{"hidden_size": 320, "num_attention_heads": 5, "num_key_value_heads": 5, "intermediate_size": 1280, "norm_eps": 1e-05, "qk_norm": false, "extras": ["capped logits"], "init": "normal", "beta1": 0.9, "batch_tokens": [32768, 65536, 98304]}
MLP neurons of a small language model. Each row is named by its layer, matrix (up: input weights) and neuron, and shows model dimensions 16-143. Each number is 128 + 24 x the weight over its row's rms, rounded and kept within 0 to 255. Numbers have three digits each.
After each neuron's rows, "fires in" lists the words (lower case) most often at its 100 highest values on Wikipedia text that the model never trained on; "fires on" lists the tokens most often at its 100 highest values on Wikipedia text that the model never trained on.

L8.up593:137137113099164116156111114113130121136124108135139158149121101146136122127094176134103105098125073146120183164154152145120096078123142151160115125143076081123153149137140144115124096127146101157125098137153120132089074131131108087118153120134152121137169121123100142137124152133137103159137133123177106127116137099118110111157091136170111154126129115134084156088133138142101148181101
fires in: "the", "railroad", "same"
fires on: " the", " Railroad", " same"

L11.up277:083075176130117114116097111143136138150132142151119146128141131139117125126116144125069145148139145121141102130095139085129138104144122079169122152120135138110139112109160140131197104154119059092105193129125100140132151107137090110094127159100142103136126182137122145121176151130144099125127147121162120121155140127164120133134151161125198122148147103135104121124119081158105145138150
fires in: "had", "have", "has", "being", "been", "not"
fires on: " had", " have", " has", " being", " been", " not"

L6.up169:122147126122157132134139129140121124096077137119122110150117113102192110100121109167144151124113106109106122079114105126124144137168110137141119109143138174100162134098130165145152124136113150145139136120138120166114110134156107133118155131108162091165143109085101124133147147129160110135115157145165095126156108119100161142120135080160170086117123104130116150111131135134150115126135
fires in: "to"
fires on: " to", " To"

L10.up833:127155100116180101164103146097126076113140113119100076171134118122137150127127098142112115148147146174138103095136111112140114152151130095157123101132097121185157166133132134147139171156126070155098112104130166149145082140146168123147133132140103068128140122126141140148130140130154118142165140148154112156081131101114168150123137074104138132142129106164137129138138149101153077089106
fires in: "the", "your"
fires on: " the", " Your"

L10.up28:096158107131099141118100101095127151128126101107102155167104097166149165131138141107093135152128140119084104146126132102138134139131132132124123114111093123106155131150121099147165184120130113090145072102145131145174093089068118086132166097108117129106137102128121141145137115110112137136114144137148083147112132136157130100091115155117119128098115152148171142112122119135094085117127
fires in: "the", "s", "born", "united", "early"
fires on: " the", "S", " United", "R", "born"

L9.up625:145145140137138139155143146083112145163108182137087130119116120092116136137163147149118137096152123116166125124088127075121138103099166105163092129127150095146137173150128110150129162128166137075149086115192133116135132126081094122064126148067112144101129159123115162108120133122145097120117094145167127118134173142174059122155130146132135120126146145150156122138148092110091124126091
fires in: "new", "public", "r"
fires on: " New", " R", "New", "R", " public"

L10.up1182:116168109073142113139099132143118172152148134145085140118182068125113109113138128154155111123136153164113153098156113133156131135125111126142079105143132119110141105134137148123143113145146120116126117128171103111151113128105137144209103120103147075094117109105149077143166161131090126127127174075131104133138148120140113101167127154124133143148168125172136095114160147100102110168158
fires in: "of", "the", "same"
fires on: " of", " the", " same"

L10.up68:134114091110131122104147102121065142178133177106115097135128148115108116113096132128155148152132131114163116157086137141136082117131096093160102138099123112096149109109120153150129103137142168147137106102167133141118099151103152110139133143148134108150145146138109137124131109084109144147162169157204118096124156139120158111144099124106087149139073142134151138123148138117101166155151
fires in: "for", "by", "of", "from", "in"
fires on: " for", " by", " of", " in", " from", " with"

L6.up577:149112083115126134091098125109108099122106146123153112138161146080141168134106170168147130180133106098075183119105113106112138125159146095123103113111130160110117148124178121133162084130134094136099103133131135134097149093138133049121125136135142141164150117096096137111178146108124129118158161168140143092125112136123162155156116105141154141122130144115113180134111090115124133133139
fires in: "and", "co", "he", "to"
fires on: " and", " co", " he", " to"

L9.up1219:140136142138127125123151130129122149125153126124107133146112146103122160092148076134126126089130135078129139117172087121148160124133139097123131097109098120144110168127156142152157116124145149123146119101151103123122085106116129134116110082152138141170123157149153124144135125133092159131113164100201116144123105121175141130137129113107123132108106130081139151121112128125045127152127
fires in: "of", "and", "that", "while"
fires on: " of", " and", " that", " while"

L9.up464:099133152071143119103095186122108175120121163146123110200113098128151134121143131142164155117119160153109099102112152128174105129153132148109135122139148118105181109110160162115140082102176112129091097147151126137140121114154107087131177120120143099136164163130154100170138125151126104145094124111131127118135121145116139127080125131117169100145117175108158078152126114149154112131111
fires in: "to", "would", "could", "will", "not", "should"
fires on: " to", " would", " could", " will", " not", " should"

L2.up100:134106119115176102142147131100126124129133144118115120175114112152078111113122087174092127111096108087142150093126141097084122190153131127135147127109158123135149150126132133159124105105070117141123125114144120099188138150122143169137060101136137129130130121173127119091153131120176137133112143133151115091157137121130086088098135140200111088128118176120124154141152132084109139123142
fires in: "had", "with", "has", "having"
fires on: " had", " has", " With", " with"

L6.up554:122144131099117119131085100126118177159137139141136146109154135185076126108134142110120136126169112107128101150125089116149171138144140116138116138158080164114147134094123087135156094107151149140122147122168097139144157140135137157169130114145119136115146152138108103082127136094123121104141138128185172143117121103134178119132097078103144128112110096126130151097135128132085112110108
fires in: "of", "from", "which", "what", "that", "such"
fires on: " of", " from", " which", " what", " that", " such"

L6.up332:157117159129143130101122128149106141106119167115110090134136089103131158154128146125132132168145104139113121132139131073123121087164122166106143096174127145125158156096144170128121102078105141131086125096157150163141158161155104100154134134122125109133159162085100110137133146139117130133122119143129071141143117138143156066102130108110143125135159163155144144131106130167086125147118
fires in: "to", "not", "t"
fires on: " to", " not", "t"

L8.up901:137147093137132160133165136158119071106132119123117127174103166119159128128121092154143130126141140115130105140141123102125098147129147085093125080151140169147130105140130094141139137135142138126092108134162134155117123164124132128070139118131113112116126142106097108076145170105128173156122134068255132125089150155104138133103124098115116135100058143174134128137151167118105097136084
fires in: "the"
fires on: " the", " The", "The"

L9.up311:141140154102088126113077138175088137138163134151150153170125123161123155160166171116130129119156101134120088135104124130099131101146143126109147097110126143136128126161126116111126136143135134152124121116125124164131130130125133132135136152111095106168125138093130103139157136148126143168097125092191148146124118133146124113159048151077130087137110196186150074082107149137093099123106
fires in: "the", "police"
fires on: " the", " police"

L10.up74:117125086122141125126111143140131167102144142129093112130121128138138123087151113119162155134130152085128138110139116171131122120146153152132132122161057149140138152107106142115150112099117130114098160138115110133147185127112110162111116105134127126182152118070105130127139143088117105138095146118164129140124147145098139105140126125131158135134108160135124119125111170117164075153150
fires in: "one", "1", "to", "every", "per", "a"
fires on: " one", " 1", " to", " every", " per", " a"

L9.up343:107160082141130130150086176147151160112132161135105126121105086113181094090159130117149113079124146119095136121138088145166146122108109138127156152127114110133144146129110141136140155107173118129153117125127097119148087167139140128170149145129130099118122115109133122118131165109093120127128169160154126132113172123178153083154106166159086083156123113131107123165144108101098112165103
fires in: "in", "from", "of"
fires on: " in", " of"

L10.up57:095159111154127128098099109115153121108159124153121126136188122158119124131088089149092140156165100096073117131098088136149136129119214121182121119160149127081172148100149123113134132098119080109132200102173123141123175085138137157134120169126185104098075165122127136106130137104151139124101125144146135129127114114146124141104094127157142124151127098138137122110124142088127133138156
fires in: "be", "was", "been", "have", "is", "had"
fires on: " be", " was", " been", " have", " is", " had"

L9.up1238:129155120098099085146133151132116085094115109121138125140099130131112099168164125140122121142150111137090112149116115107126104124119166096153150137161138121136154128123143106108135084175156120102126131109178121150147131154214080088151145127133159104077114151110131117151129135118148119160128194116178084127094124114103103128129139082150118107098090129144120140118110159108150126158098
fires in: "the", "arrived"
fires on: " the", " arrived"

L9.up1137:098177144160131122126163151124172117111128120121105153135134136108144118135141141155069132122141113131152076111127115126102146088125139102176128144117122144098104150140124108109154138149140119180153203099176111130141110106151083152141090137138107074110117165138077137173114110103144163098122132119182095141113112137136147146128108138118066109101079143137157061177133121086141116143116
fires in: "the", "was", "that", "a", "were"
fires on: " the", " was", " that", " a", " were"

L6.up195:152169097103174155101130140114115160155101123108082113117131135097134150147116092119076125133144135147141121114104120118177100083122168123160116097153110107128122096142169131120131141167179156153139114156184121123101129119131130133088152096126154128142136131128114092139147178088117139142135124138179107105139144117099137156120121100106123129111148134160087119157123133096091093187142
fires in: "new", "political", "and", "public", "of"
fires on: " New", " political", " and", " public", "New", " of"

L11.up869:146131099107136149147150071115119160156111148122125147145128170087099123127152155142164155122100132117126113122142131122177140177136113126073096121110071117134130115102117114175143138141132124137092124121141171107162116077127151109156101128152133128136147163092131104130163137113121132122193129099127154116111120114156150095108142139129083134158131083116158124133143097138099169117093
fires in: "in", "of", "under", "on", "for", "to"
fires on: " of", " in", " under", "In", "in"

L11.up1257:100141182093152113128116132139130100128138132144092102152095115112143156108098163128079138146153130097141100113121128095153102090152089130117142128143052120149126135152172114068142139139182168108126146126149122140119138117122181096161116141168146095129157098123134113107129165126122160130127183102163159122115128112077164095149125184095128127107117160152128132131115154102122124144146
fires in: "the", "2"
fires on: " the", " 2", " B", "G"

L11.up541:157156141152133116108098087127161145130138123133126099155110108147124111170139069144123110119140094119166112121115135100103106100131123146140101103136172116140149096136139150174129138138131102104103158080123133193172152046135149162138129174116156073104111177145115131132160109134149108101115158098158135137151121129131110124082118160094158145180125130142145108132100075135121104138109
fires in: "has", "have", "had", "also"
fires on: " has", " have", " had", " un", " also"

L6.up766:162126109156085115131134137113117120143124123116114141141178108129113176111169127134123135125155127076137120124150159143169117087104102141117147169120167154143119117097111131157149143170084091103091161161140144140109169132129125087154129123108152090124151108100103147124125108096110148183118096143116114129115174147115153124122091132137139131131100130089141169111105114133131120139093
fires in: "of", "was", "set", "per"
fires on: " of", " was", " set", " 9", " per"

L9.up1074:157104101113214158133106131158125183126128171112113110148097175103145102106125120108202137107117158085129137126123135158177115150128107143098164110148105155113119122099105171139159153135113118127138137097159105116135123099105129144121160139161142131134126184126146109101146162109107157142149111135134085109126106152134166084129134120088106123127114136163155098153136135133143124131119
fires in: "at", "to", "by", "within", "in"
fires on: " at", " At", " to", " by", " in"

L11.up142:110105147164133119108113079147134129181126107131115095128162129137095139160113101151102136134140172077092114113124157154167126135119099123160114117128147087103160136142159140134152119093128101117106229102194112122112148091149148112157174137119177074134135150083133099119137171145109154113096130144099145116113090123132168159143135148131165130150091123087125137123113117167120194141130
fires in: "is", "was", "be", "are", "not", "being"
fires on: " is", " be", " was", " are", " not", " being"

L8.up820:156143129119131070143125114155113131110125116128113146118134137118122118139120117108077117112114129131102163126140133134103095129137149122116164121162125102099184165098154134131182132181143119169127123112155127159136101096131144148123148148149100125120125157112127119135140094124103122049141187109198116120151153092106110107157135133127120141164101177122067149128129137123063156121114
fires in: "that", "where", "which"
fires on: " that", " where", " which"

L11.up528:144138123151115116160133133132201097161177082156109169161141166060173155116167135118101092151150098143118115128130152113122102141153181101137081114133132139140116117134113121116115115125154104134101067108179119122146123108117165136113146141149153157114132141102101115104128136176146142124150167123232113131098137168107127087136127129123140111048101133127123158132103117112134091127119
fires in: "an", "the"
fires on: " an", " The", " the"